From a checkpoint of a small transformer trained on Wikipedia.
Size: width 192, 12 heads of 32, MLP 512 SwiGLU, vocabulary 1375, 7.62M parameters.
Architecture: RMSNorm before each block, rotary positions, no biases in attention or MLP, untied embeddings.
MLP neurons of a small language model. Each row is named by its layer, matrix (gate and up: input weights) and neuron, and shows model dimensions 0-191. Each number is 500 + 25 x the weight over its row's rms, rounded and kept within 0 to 999. Numbers have three digits each. A neuron's up and down rows have the sign that makes its largest values positive.
After each neuron's rows, "fires after" lists the tokens most often just before its 100 highest values on Wikipedia text that the model never trained on.

L5.gate105:448470478502492540501502485524460495528484572465469486506488491479500506479474524459513481488494500522495474497538500507453462546497531527528476507495500514486510514453523459513496504507497508551476461514487544453512485525499481483511510503473497499485493538516539468481500465515484487499454521540497488535481505559517515529510515503455523544520518491505525463481511509461490489485522507512508536504489526489511479526546475488547452528514521516532499511492481480522467521550509479513487560520487530525531497497516453481532517477478522480427510478502496488474486535516505508508
L5.up105:429466484493514534498542498501525479527484531437503485463494521492537494508507487496504483483513478494499536495499484457481545509521470456498489513462521539489515482485535451530513475487542520467531475516520520505477456473494450519524470523523484509518492469487530507530522487443503540508498485446489488487481494513513527548466484470505515538462497531477511510461461507500461488480524495524531518469517499505475488521491493500495486496451509436478495497544509443500513460490518487468477471509481481487517518494529494529501495504465482509487566502489498542501492471519486491509
fires after: "B", "b", "ra", "C", "c"

L4.gate421:473478486501442509469498459491486520480456524564491475471450481496482506512516488486530465479489503458484523534515497491500516508497532560477490486490459519457484535491489472499510511519492496516481510473519483512492517514469499476527527461515517530497457519513527487529488507497474506492430548509477484535498510517519501518504504474507456499511542562495481476466569519510517500466503485498506530524494415530484512499512477487483474489550517499511503482511524524494523488484478509480512484449508485542531542522503486493499482505528512521475503504526521486478471526509529546549
L4.up421:457448523512515525505530488466506499512452437470535458509469515552530518494526468511556461490524470503488491508558500474485506509494486522481454496458533487502487475492511516471496495518499470495546524472482498521537519511516477529458515487470511454515493484483451490494475506503494530481478490488492493481531506499477523497523495500496484502494497486481536521490509558499497480519488463505500485460485468481477475510522473475527537472502477519434505506514506516475474503526512480509489501488455461529475543508510480534450514491525504500493499504464505547495456475507427481471
fires after: "b", "B", "oll", "O", "ol", "en"

L7.gate364:471442481472497472523480502514523490522467500515500524539491532511522483517497482445490492459565473507492461467453524469509523502475540510477444525521477503477537475539518503488475480511466523513479475518457491513518493531475485489523448509515533497476499482524530509496480470483494466516514477483501530518484495448494517538512479523515489500479485501463477498501471524514458520495508437521493482463493502447495467492465488497514462491496477480496498468454508482533503488467529456511512461516526499507541507550526507519489474569501507510513489458495512457497494500475474516515
L7.up364:486506489474520521505508487472522495533484511465509520498494516478530508518522512456537479479490509535504485514512466514502540478468489469506459485508512471498513498516564534492548474497522488570511485490490502505454511479481472488470543476470468491503489492538420473477506494494492520511558478540503450539504504455472518517512492500473546555494498477456508548502501509494555487513513492519519498502500506503465469513495481506499479503446516552511504491502500521494538491456546474504522496476513486519527489496546531464515500501477488542507523477536482536535508502550504506500
fires after: "de", "A", "os", "i", "Au", "x"

L3.gate125:491512485497493447487518539508479472492468501502497493575539498535520469491508516516469511500488480538468527511484494492498497473543511525496519523498489516495451484534522505520467471486504508444461479492475528466523469534534494535500529524483533498493520484506478511523470425534519520490477573509497514494485541521483523516478514510525499491530520490496491525504484498486483453450503502487482488499528530491543520509509516474440480520513488490502497497475456436503489502488474529514491517554506519530549546504515474498494502513538462522550513540498506472491487480524470502495
L3.up125:509477516472460466466467526542545479494432534506520470510527486467483547493500499502512502499478488469512531516495520455512491490504496487491455501542517492479534537487554470507548525485496529495481467510483470492508480511485488477430475534506507480508527507512468480519471526519537522468501476522566512494472497539467515476517489488494485529507497464516511520539494548466496455461486462490483475489503511495507463496478505491481501524479493471451496450496514545498523527468501520461525475509524514503493491465451507460497502528495480470487509509455482507485522492454515508497
fires after: "s", "p", "ne", "P", "S", "ce"

L3.gate405:499480503490463502483519524497488455519479463519510503501497515488498515572504529511493481542482515535516482486539501523469492486521463450496460510502491511485521488465525468469493526512537528511492505493523479490480535516526447556500551499549500526469520430539486460524494484555484492529490508496511511452483471532510491507510525534509462516558512501509490541517509527484479563549491489528493467518489501486512506526475531514495493501522495489506495488501505474495478482491452493485486483505481483475532490436544511483509516479472517492501557540478520479481492503538489464504
L3.up405:485537483494509569511514484439453492476520545473512494522499507502533545496532460533522511526476536473485496507530530511537471494502474463548512501502541510495482490519460509522503509473457500487497542505518485510500446503503472482456527527526492477482421487509549547478439485530506488486517473520471537513488527508500492514545486512496538485470457536480496498501475496476498537529497522516506512488518476505515512506476509503542494476482470479488519508515543495514476509538538491477517442525473495456511496510511488478507481488528504517496498510488513520493518550509508458487
fires after: "i", "h", "ch", "Willi", "a", "re"

L8.gate383:496514538491488448508479452498522519532463529521490441477549531469471509495486499529538508446461490522481464476509480515520502497533485446511485516511526468491489488498516475532489471512505520491532536515484543461497476543520477490492503533506520496507550467536497506494494511441482506505519478529518482501511476504516470526537516527525524502510517508513485546526453504499516473517511476438486495491463504466519516480465530465528456487505469496528517523493499522526516467497500512485531481459445505519496512475511500493491483557490479476464516490481502494501527501514479496575
L8.up383:461523494544520505464507499486489472495514476512481536479503475508488533484483477509509486465489488450500510542509455508471510446486516507494521488529521538489465489521456456505528518510496506484464484484494524491476478546503493475526483515497554459470505499489505515520527505521479528459475430487505504489474535525521493502488512506494501456515474493527513506483459519495519545499488471492557486551538488503509513538531517480512486528444499540478526488543556458502490481510467453511484505522512514498481515545530515483525429523494495490528511513478533526485528515487465520497
fires after: "h", "a", "li", "su", "gr"

L5.gate495:515500504473485476519522518524513501523479491528484505501519486481439520540541504542522498519515534499488514491508463517522575491514465529499507492484502476493525495492516523483515526499523508505498546496506501448497542498481516535535515451512511494499506501498506501527523499509504528532490539519498510566486529543479525538514478474436467510541485537525453462462455493529539475495476445468484542485488509484507502457478472519467490489546554490509526486503527451503518518512433515494509482511493489489531523527474495502508474506465509515501508505476515519523493477474499453491
L5.up495:558494483484521514534496500531512528498515498489498553459515523474488463474534491489551506532562514490475492460511485480484515501526506507509499506503492486535525507489515516525536502497458471511489513482522481526487450511514514505508493460511446499491498475558483526509499465520480555518500548468493521510479516529493490522503493477471521515492494534516500535553480487470503479539527489513525504504529502490475481509604515456465525459501545488507489504472484446542522478531500508467509492497542484488475500543505510559498502497484522515490509540497514536505522503517500515497
fires after: "G", "C", "ren", "Mar", "B", "c"

L4.gate309:543512497503482489448527500498491476499529586468478525503477463495489475475519491430524508523476496520500463508495518496472469527503493505479470497496534428483497537515508529493526508505533467488515529513511501473466453518507539489420482493515470510540469493477520486508450512519466463498480532492522499500501539447506529544504507507540476519481519527491480525521454447518470499477488494498497530514524478498512499508517503517496512482504513509504535509510493471527489486464531469493488509560467485506490500501533508451493480469471514511516482516491476558500507499527502490472
L4.up309:490560535473497469497522494481524479523487498503506520507468485477457537536492484481538507466525467535497491536501446515500498519490523503505479461519492485495551506465508505535498512534501495460522467466518528507504461508508487477485499470494574498501512439531532483482546518470499521542510496519484468532498512487484549514483499502521528444480473495532491487467534536505477472420484481522485524500517488501505475480491508463502492492491557524487474487488482461523528502498502504533472492549534526491487482541501524489514482488495492510504475444503478498461476510498475509460
fires after: "b", "M", "B", "C", "m", "st"

L7.gate83:516476512486494505503522496532492527485528506517518500496469445556475551525498496508497530507496490500523490492483514462507557538485476515520470522492477460504519469537514494479514487495496522514522569499476471469541447473466495475503503487479484514541537524527522479539517510476483530456509493474524531482503501455512549504518479489523493490459509558510476535478472530524437516521513482505532486480493479475470493534495526446541452486512481508510465513468464471491495517527472510501506519521498472499487499467532497479532506435512491514552485494487487505529504503523487523496
L7.up83:465480512528507538471505470508483492509443510464528460514504540521470512499512504503503540498494497506472521447548522477477536510498521529540526488494486484530476510488445502497482506474498481511489485476494458463504481504512492488480489513521496531492477486493487519534529516499499512552536478493547507477462513503513512498529520536525497499529486478500509493483490524505512500533525487513511553485502527531459499517494464493462516524492462476502498535453439430491518510539497454504475537507483503473476555527512536484421473498480464497512517479460509523449481498487500535497
fires after: "|", "qu", "as"

L5.gate176:510483495479494486465473479500493480485479494513460491493466517514523485467524519540505476476516550480520508523494513507465496502503508488505509467510472522547472470433493465527477503491532543507495466486543523461536486524511487546538499464484532512518512475511508462515487525486499504447473495546481532490489563512468527508498506536485497506494507501526491471480502493475557499479504500505528496473484480513463481525509491493490515489561525527463464476542485466500473533472496505513530541509545467555477496507476507547481530505514511502483459505458469539510468488523468478458
L5.up176:478495473437501516462553565500491510508519505494497518483502503548478485511460476482482527511478504482494483505505459518554484500472479548457516503493507534530545473529522483494506531485493470485500468489518529511492491497493495461484493496438537510498512487487503458537478486478451500548515472485566506513497505515540493526495495461510523449517540509513515496451517501480503491512524481472481514497476500482521543491559511476477476478506488505508488531517484493533531516547506528510533485524518473478487502484476573492482545503465481514549468490516479488482515481516523512496
fires after: "d", "D", "B"

L7.gate488:493495486518510473459505488518522501501495532542498490541545466473494491540508492507513439521498507491494483497524509504489466528518505487495490520474465508478486552510494546447495456539491451533505514518495463503499477520494523484473514487489489496514555531525523492502549508521484433510506495520507507501466501542527492503462516497506508534485490477475480515529556488510557528505503520491479512469455463475469478439501496521520549528517482476474477512471464505461498508503521519496474520483476497495513486507486449457497497486469503487522508508528478487509484509531585477462
L7.up488:549510497518517528485513474496463500496476489544471521489473488513489533501464538494447515484532471527515464467512505477531489482465513507494473489509502491498464506536538483462560494480534480483504494488485458474502547538451548523504493470544492486513533500502428566524508558476508535451518477475494563497506470501512517504499532496492514520493535523477485443535487498500503465504497529477538516498517464492502503511526469480490512493523515501511505499467506513496490514506529511525456480507508524503470522453530501481542517519523462506519502503497549508494525468495519514499
fires after: "ex", "sc", "ph", "sh", "ri", "str"

L8.gate266:499486507476494487489492514506507477533468519506469498513483504465448468478525507548522461526493521435499499508528545553491524490537479526473493502494497508499533486514489484477535513519516477445462467507511496501539483507501526504508507560524454455467520472496525492508487475505461523512443532521493530541473513526470554503508479509495492533467508529482503524511536434505486483532501472488512508495492462506523547517537511513468485519485496551530480469484478474474479469506568491509472491506490507463487478529513519539480508471480514502512490521520498477496472501524475526462
L8.up266:513519535501545512499488491506526500545512532538548479540510472522500475503480449507526502475508524537511496524480530524500521471468493495427474485474493502515516507551500490491525505494517495498523512513496480543493491488489508491500503490506511499515462448525506533509483472469536500459478470478554518495510454508481505484486506492516495447468487541491497537462484497511490502508485466466510502477550462512532489472512497521483527475505478505496564539537486549526527523506550521527499500572533530477501526541526534486484507491517528519475533502469483480480536463516495472492
fires after: "m", "for", "M", "ill", "l", "om"

L5.gate47:501558511456490499523510524499480523477486479462498489493485543474498487499558562498500524490493504504490553499506505471507475501516488499480508479542558523488489522483540500463472478457526463503472493488496470499518461515454492499515472494477491512471476511510462470494501483463472496515520523460451499487528530501539515520531508509547477509500494513505535525473501482468496557488488493483498498515492475490457502516487455536470436569490504470510481544493546483520494477492507509509529538512495463481503509505504493500504480490546496462497500486511485514541471463530549546482
L5.up47:512538506511501492508514493474461501503486520553515524499516512504519501533475491513488496521487494520479483526513448489497515553493497495460524521500521445506488489516487493450520489503451483480488496486501530479505527472465484481490500529452514502489522523514496449527452517501472485514522493464524500498499516525529456489493494518553494478501441505479523509502489501492469490519460550489520503541539508493505537525502434493529521499503501498456492504515522504484498518507504527527543535511533529487521497579521545472534515486479519535486458479442512481466486502516544522435
fires after: "n", "s", "F", "f", "the ", "pl"

L5.gate202:483485496467525526461480525499456549494461476535493511487466498526544508547476477471516485502508506483457503489498485471449532551520473516488522546501486509515467507473495525524531522492485507447471525489491538473535502518535523540531520499489479515475511470496534487484476470510493512520533546524498503489512465510494458482516515488482485510464475483464500468508541513482534566516514517447530533481486486520490480530483473541517484491553491441499459474501504508490494499524517518497485529516481478512474479501521494499474513471532514496481492451518521495547545504507531462487
L5.up202:535492485464502478477530536505503478477485486496488479484508494458497534476520519505507511542483535457446481491502468481543454474514508476498479476498508488485567461535442507514464499504501508507485558514502567522453470488536492480502469489480518514509525473539487453510471473537476491533492510521532503519499520535488479507511503500487505546532408463486502538458494509496507488498506517493505511465535459548499520481514517504485509540515474507499494476511477510521517531530457514517512490548469486518484521505490494467511474517535502467475505495540512505469527505494491494501
fires after: "s", "d", "D", "sp", "br"

L3.gate50:483475482517504495467525476557505485504531491486496464551490494497489512479485480516499506508563525524491479484463511484472508508532542500512478515475531495501512478497570501509470484465495514515524527483522527536505506448456522482494527526504541524480512510479478545484493449495509521540495488529517509481463485473449509508487483480493527478494510544467505530572486487520490470537532491470494521532543483479476493506484526495504510469548497447521482498509472436533477453488517456488550531494497488458504497498508532522475504471473488489525499517519538509490532525498510488501
L3.up50:512491492499541490519502509515517513461502515491519508496495486513497489474501481488518512456505529469472450449533479415478506484566502480496533455487463472502462505537530486534474468470481524522496502478516516500505427489484491475554526533521527512544470477445498517486508500500488474513468496520523476501508511486476478515500537511464534521491481485478505521535457466511482502558515494474534526497529489481513540513498499492522474487530486470467502484545482503504541507498523472486497528494500483463537475478534546514492466503466498490503514500566477510484517480477497485496
fires after: "l", "|", "L", "K", "Mar", "Sch"

L3.gate241:452463525490484532531488479516491482516495522552520495536523511508506495524531514499482494522569495502510521481510471506498463475540438507464502512503466485540505469537503457487456513473481465496538538490487502458503503489487524489526504500509501493510499517517502500498541524542469469515510503491521511513492471514543516508498450521485522510486497458503526518460505486507503464509479493533454516466520486481469490563460523506498450544509526490519520454511577498510475508515490522532489499513501478508485470459525509499478476519474521535486462455530453462501488510487528521512
L3.up241:508477488516521483506499494540514530478458481541534468485465452524470473524501470487509509507452485483474513533501526495482470543552498500504534467546486504527480500527518482481515423469547505516514518491467471476459469482525458474486523497515508500509508450481505468547525480535505489526509486500498507497516521467494523512538465491500491504544478501533488514500539479467482507504465457459466505489533491489492507461486510476456499496522500508473509488498526510519487517499504549482540514465506486497482463486455478546476511556497510481479500482433487492492516471503485488540
fires after: "F", "D", "o", "f", "le", "Pl"

L3.gate35:506506469532497470447475472478482499496561475504479524501487458523545489505562499461546519514521496522524494469517477537510475515493440479499511485532495499505482539503494483497505523433537499570488529491501510489506547448527500446487498449510472551491530503491484508485491484479502494483525511495465510499522460503523463527522537489490513488525501457510527501472537499483442489479478461495503471475537515496525503495485512506517471461515501507507489482539494510513522507511475465506480525527506473486522524491489502529498498550533504547494466482500484489479516535471477478464
L3.up35:484531441511500572537508541547541527493478461495524526500475512484510449529486514521511553517507536542468453496485504500519501513485484508431475490477505493492494486518498491535458502529478470533483499483535484502479478477497477459509539498502474502521502503529491494516483564489496516493510510485515523471519477466477503513482486533493495503501497432495551526494501489468550485528511534472482513522466495497498474498500510477477462500520530499498488475534515475480489493495501467498461496524480454510528474467491506522496517510554498529535460507499516493473508505480498488578
fires after: "He", "ac", ".", "om", "em", "or"

L3.gate399:507500510527483501490504527485497545529479503500492476516488503523457506507476483487502508515512505425491523514500476491473578498495469460458474496531489534518531497508455476458499513482504518478499511506492514516518492506491490526490478489457513471500493499523521465526493463526502461480506524492485505488502557526468528502458515503524502460504486537529479484453503515467464514507492522479526520504501456508556522503490471480533546482514522494445474476555487502472486502524549458557469475526530482474522491498525515497480477539485519509460510507542555509516519540497540477514
L3.up399:531487504450525481495469505471491511496542509512514502475458535458486538492527472529512466540533528515528475519492464511517476485479479425473508505515491489503496478489528500527507511486492471506517452523537525474554485502520516469487468461510460499506499489514508482496533512492487512486495499549521493516521448468496497467528540491523486479492483502526498504472476507555433521490485535507446523491530500498534509434517482499505504548523487532530462490496498531513560520499516502506509477504480458477487519485466513484516510509487466494490494471485468484523493496457449525535
fires after: "sp", "sc", "B", "g", "D", "Fl"

L5.gate433:502503501510466501484462517483500486478517522533494486499495481486489486524524530511500474482475510479540470497519470471507475504480520461505480485482510496527489481508494510434526478482457497482524469496505472440504533505474497486436505501486462480483507452483490486459507514482468481525491474509460538484500487522465494523438505551503523532491497514523510461489472514557483485466546492548520471488473486469540458515502486515450506514492497472505489539491535455511499484492476514515547462522472519543484509515541510507507484492461476496438482456526485501489538473495541482507
L5.up433:502483453556498503510502506517490498463483524464492517507513501479486524573497437455560463517539518467477480477492510467503520518466480488488474518461507532522502499486473485506507484485516478497514503500502494501488538499482514519470506502479510534534519531487476524466499508480471477518557496520516497525538519496493529533513507497516497490523541522480502502497558532470542463505494523492485471465507484496506538491521466495478468498515487534468534499510533467492510507477532512473540492502472458512473459433487538483466503489506551486500488533484517511549527480453525471467
fires after: "c", "de", "po", "ex", "Au", "qu"

L3.gate178:490481456469488506502445505520535522503538530533472445545487474507487518477483528478489488497509525538505512503508486477509485500476493527492475509475507516506536489468482526497493518510514492481511521444554502470491508464507493464509550533500456539472501503527448479498503512528472502494560491488481491435509488472517492515492508479471503508555489436512503489460545492480482516475490517433514478502480536515528489478513501537482498476484484510495473481471517487485527514510516512495479448511526491497501463492559466487555515519516498541500476520485509532501486548529513487535
L3.up178:503551457499563467495478495500505517530534460472530538533508492508492451523471502474489507498500492471478474502482522482477548518465504487484512501428494522476481494504508521482483469469474532521482465508521496460530507520492528468510486495511507445489521502527521476495533497521497503494468518457446558520488492467478551511487433486509499508472487470483477508503520485522491477522508518528475479501493514517500468467522483529484506474482500534450462499476496520512489504452444513547486477501478464530529492525552486465508519506531498520509513463503483512496497512541489498466
fires after: "Dem", "om", "re", "d", "em", "ac"

L4.gate394:519514471527503510513515462493511522467493495467517490510493508503501494483494448494546445502482520521486471510472529500479533552481481467477501515500498488519491533491526520489462505477504525480504526496475471468503533510486510550522477535477499487530484475498505511467500460505547516499503507457489551505514482481518509491535495486488496472493504496482482478502512460514503492505526489496550559504545475535507521460536435528455459442445499485474446480548500479479533491424451480510497502506523507485502501525487520520484476506489447517516463483483476512484456493520502509515
L4.up394:536516537498499528529503448510523506546512509455514492534451503501479510483479491489483464479511499519512495482518492479549490543514477501522539503468466507483477502532478499517506481496503509486498481456462458449549530513498475496489482449505513496500502495428461499490526487505511484501502504462520549450520469516540494516515518502485464486516501494515488461513488481526498469465543468478521503516494511545516497489496468537471474488482487514548482490536510479507499513477479521541493495446507479492508476548496498556560484528465471486486468530513474509486526474506506554523
fires after: "el", "ers", "al", "us", "is", "os"

L7.gate314:542489483530503509514530530529482530515498537499520495508552492485482503534509518504476484506517526480481520491469511534466527535511476476484506491493510483502521527550514519517494493497531523446526485534494504496493464507502487473514498568483518522576508516551495536536476540493570498532508498509507526486490481495479526484495496497437483516486491497522520507490478492517477435490483523497510484498511447455478523504489484497447496462544508469474523516522467528537489512496536532536491491512475514475517503567443492461527516538505497483516530478484506484505503494490469517480
L7.up314:529504575487495448462476448504459516517452505484529493469532481530502496490472464529498517488476507486510503476505521503475494502498513497493485503509487513516508480489522506467522505524504525468455495502505505530500465515488522480484480528532502512486447469500477459539455504517474501460535519477534500496477497488502477485563478479482462476536436480493501508521505534488502518502472540536466507480450449518511532516482569515489497509482470524516485518525493482469481532532484510506562485496485495508533495506490449493524525491496489486497514522533473520497492487502515481423
fires after: "P", "p", "r", "qu", "0 "

L4.gate426:481490521528478495535517522519498493516464507464469505531516482522499473509515484497508497523505506514519521516471485502568539514506487531489470494499467492493532494512542465537465515507535538511532488412482507520535525553520500508473494491505486497506469496496465511507536478492488463503474500535521525492507526518483533491540529483467515473477498516485508492536510493440516465520487497490502568502489504487458541536510487530501506520521517496505533476496485524498443540473516537522523480494462472516448492533536502505449509483474468519502492462545505497476477507539459478536
L4.up426:465507466472469511537523539494485497504490540486521481503530471514485505466507502482535485512542484501507450518497473479473517480535522547497463509526520522500522548500465545500559507514492497504520496473471508494460521464510476512520487495484485481462484446513526519474483546504493492515506499506527496528512503448511475552493506503524490524465515473485491481557481516498520477506517483461533514492505479511474506527516486469477528520511518478475485490450479502565492541494486506524460505459511469478511517521528564471498505496481519497524493539513501456458534483487542447468
fires after: "B", "G", "st", "g"

L5.gate96:541492427477520529508503478497500447502542517513539496538508477474504476483523496477528473490474483465507468473463541503495496541497478493524471492535526530490501501498496496487494550542484542499516534503503560485491517524511477465478482505483527486500503430491501536430484515544490468486499480553519495478469518496503518501525524524486501508487489496501478498515501495517488542497506511469516489515470559497507511521521543525471506498529470479483514475461482512565515482526501498514523545450449461518498507483496522478474546522502501477502527501487501474464525494492525468485
L5.up96:525490505523559527506480541500502482501499462513485503501492467469499488537446501473511524439439523455496482462512465525518509496490495550552509488500544463493524467526539513465484482525517506519471550504508487492492498524493482494524518494481506507483499470506497522509489501501451478486554509543479528480499535539449485496498462538511481507544500517474485490488501495462496522464522489478503476513490491503489537491493509488495503511498490472504524501508591505534444546499502510522488476497477485495428488519529499505510499511524459533462497495496501511531524504450512484510
fires after: "ch", "wor", "aug", "ath", "Sch", "h"

L5.gate347:475492541523491534500486463518536482540531527510501478531455509500516539519486504470531493501494491510514442473476486485531495525509514466492482513530488507448507491501469448506532507509455534487524481510552486523489557486464500461469500514484463470514539525510506478470471478516475500514478507523454525496474502498493515519499476522477513485472512539506496536523493471534488522522498482512546488500471529503498481490468511514529463488502448509522519542518555465468514497507530488494499486516463516518465503494461493492501519505518475504454441492442494550484464533481491511550
L5.up347:517532499485536500510518507496539498497482503476502527517490528477513550447516490531493540452493490494558462493509503477505486493502496497446470477548523497507511497462529538485478566488465469503484517496476498500481489501489472530460533538508506472485460482515503526512481528500512477504490496506469495503506484490515479472520424479501499490519535470532478503487536506498489497493509456535551521522501483454515487500493517477492485486464522507465564530550491489474507505528496477477479529531502494518523463501489432497510506486545496456500482463510496533485476455499501504561
fires after: "inter", "i", "alb", "li", "di", "im"

L7.gate204:505489510529484484495532463561512518467489488487538524473506509530506499523524522507444480496482469464554521503496507516538522513485507494499499488496502511500473502485526504515533555480484477484499485502481516454486495543505493492503515521524483487533513489479534489464522482474504508513559500511506442524551441471534480514485509455483517483491471499508540519529486543534467545534470529470491512470484467484490515518462482508491499503455474457562528511484508504515511480478470510493526444500463508457494526487513506504506487494460462460506438512522494485499468461509509512484
L7.up204:484439473499506527496482477556484522484480519510529490472555491539497509509477476484529511525498466459529512515540479496467502476502555513524542496488459511500470509473525487545481468474538516496504484515469496526507439491506509504496512523493502489521516524494532469507492495490565552549527501503480521509493478472495472488498494546495510500535502472516513464438496510472537529496482513468486496482464490500482469536483502506541467473537471510533535494509542529503457465487508518488555475483516490532522547467509487485516512518528538524506483481501472492525490513489509462473
fires after: "\n", "f", "b", "F", "S"

L4.gate354:453518488447507513545512527525502495475476502475465488506492505521493496487502492492492480549490467465491475507499536444478490484480526497507464485516494500511495496540459437512500486515485480534523505460521456539474524488513548518510450530519523516464501476440470492486498487472512500468519517533498471492521461470513519497497479467548529504480474508526506482494483542470470509493533535486514523470470505558541537518476476505516493463488524551439490506486489485488532513468488507518459505493497521488511477459535546509543517511509518511566506498491490485496481477490506509509
L4.up354:463495489534519500480552561499529492503499498465464530502476514480479473518500551422478505503513482486499484492521507484499520476509510519495489463528503454501484515517510481532518485539465507519515520497475491509531460527526471516536520503533504519529500521488503497537507485448479530519536480483492504529515483479513501489509511487535513517494500510485491462535481486515493512533511498476471533434497488506509515510469495522542511529513468540507487494511514441537475539461526475475497481462415532494489485478474527512534499516508508532529468498527452542472476465495531477509
fires after: "W", "pr", "w", "us", "es"

L3.gate42:532468450515513489494503509477500504508525509533473518524525472517480460459463542456535527499480488521563498493512472551523531456511504483517508489449479518518447468498464540511503504500554547490510498492487484499496498524545519546492535519461514489469506498541526470470517507509478564472468489462483516493527546484498483536492499470488542533499494464509498502531481513504484517476541485497493501493487539528486466495501513511525513514538477529505507489514491514522517502489490490526505542489523520474526498499493484480513447499497484507485559454503559519501492540477496529526
L3.up42:503536500540528484517527529513532554534553493483538507486481557477515491471479476535518517504501502508524493488491519489502501521510466466538481549502484518474499514530499524517464449522486457494495465484517549529475471492520511534495493485491476483525517492521503524490470510482548507522504443445527542492520504507524475511525476517500512443499494460513463557539498495481509492490505482483462520486478488465474525466483502524522498544475472489537489482492501540536464490506502511438483525503466495499498529541518534506477522472530494479482511468534492501491541528520529485507
fires after: "h", "ow", "T", "cent", "the ", "ch"

L5.gate111:519513544466486523512524514486505515534509469515498523497528517504469493486469492488488487494484523477471482514531490483527523528451496494510483503494527472466501500504507550497484531505488529498485532488523506489556519488551553458550490480461525464503480468464475506507478489479480476502572490512481554466522528460527516498493513533537486499475492496483488488535542450501525476582499468519486496495537529517512573511521476533453501507520488492529512530491526507500528526475489496514534525541473472522482491516491522519528486519515497515486525487455501492484522473480532492516
L5.up111:542497484523488519535518502504512497530502502525512520518478561533501523490536492528515544477489525474499573487485497497515450530475514515496494525471484523471494513513489523499536492490501470534496507471474550501499523493505532516501484459467461480521519496510492436499492495537521494512525436498495493514533481535484447507481497530509478486506460483527498459503505512490500491482504516466505510551499508530502539518539525487482472529474509468506477525527450486517525465487508512474464478468536528514518534454469555518470541515531482500498511459486483493478472475445509523467
fires after: "al", "n", "Al", "i", "el"

L7.gate341:490524521506538522520494472488456513513480501447495542456473467488524553520511447499527464513504515506528551514478492473499501507447479455480496506530508502463503526524507501513456518517487514481524461456463503501514475515506516510507481534466469477490515456577529488441499438515474487513503462504533523479484494540505473498465523501517507510516501490507475490539523509491454447518519515511526519511455492471489516502470501489545496536485474471478517546510499519512507489505506535512471529466480480501523492545499501524456537453482486487507496492512504488526501485518519514502
L7.up341:500538494496482542492466503471543465503482528536523539476491520529525550522487539501542486496480459514534502480542506488467516518463470513515522471519489499514478539497478479518505491498459502446465458495504551534510466511484540525499505474498443529471482485498517497452524514493492537492510507537512526521478498516536477519532518525502504493495538500468530529521524551517486506505489504523512471498484489472542500490501492448469489492521525542502475491487493495510528526489520473503497527469523497476545554503492506456509537491468500467506492560502512499449547478536517511497
fires after: "g", "b", "G", "t", "T", "ai"

L5.gate241:483492540477466515496524492503521504474527494462485520515520512510514504492490505530560496486537502503477523515495524469500518477520528527527480496493462503492519541520489505477550530568509529503491467549486482533497482497506478498572527538506478501522517478522489460485499448500508469489475501473564514483469517488487460461488526503520544474489540493547486483485486555479516478521502530495488487486559499513476488536509523525520468535495587496495452520490502530524512479491533525550500493495514497479539520489487519471508504487499496513471505514548494497515490493500545513497
L5.up241:501466500488522502498491496540526501481462496510489514480529451477467482518517511503537544498513514551478486463440465488479497508500457493525500486513468500504536547492460530515511478489499468559459460487522509503493478487496487475529449486517487487536495515451487495466502495497466486517499543488480514519507491492475484519522511511501528484505559495520520498471508538491494470510477469522500528503467492496474530539509516508497540537471500506523533533509554472534512527533559555489475472513440496519470471478498524511483533503538524540505517521513491490455480510482510471460
fires after: "G", "N", "M", "si", "iss", "g"

L5.gate273:555506484466508481535457509489488499517492480463488494489496492494476471524500508482528481465494492474508509513487473484511462509482552501486436523518469511501478493485445489464522503522510515486506493488501547489492458518515471536514497522505453522436514561568523491529502503447510510482528490475491532537518511495518525498495552463571517520504535492535551517504495515572503499459538498494480488475511515488519497496529488482510503548518486471538523535519532514543488504493491506485515487482471456494506513517525500502503526493443520506497519496536509505496511526523502513531
L5.up273:444486516511466503505479492460520487521489548538542527507496489496492455501500472483470517476482495522506474528512498506535474465468505449470504485475485495498442510492482551526517520469511472492486500467513522551491515519518503534466503496526502514519503535505538480482485468529553533479486468453501510479483516543464424493510481523498507505499531531494540475517476498508486491480501531478493490493507523536488518459498458537502506506501464467516516505508547467513499441484481510542505532527519506511504525498535454496455535507490505458509517497500505491455488469507516487444
fires after: "s", "w", "T", "the ", "st"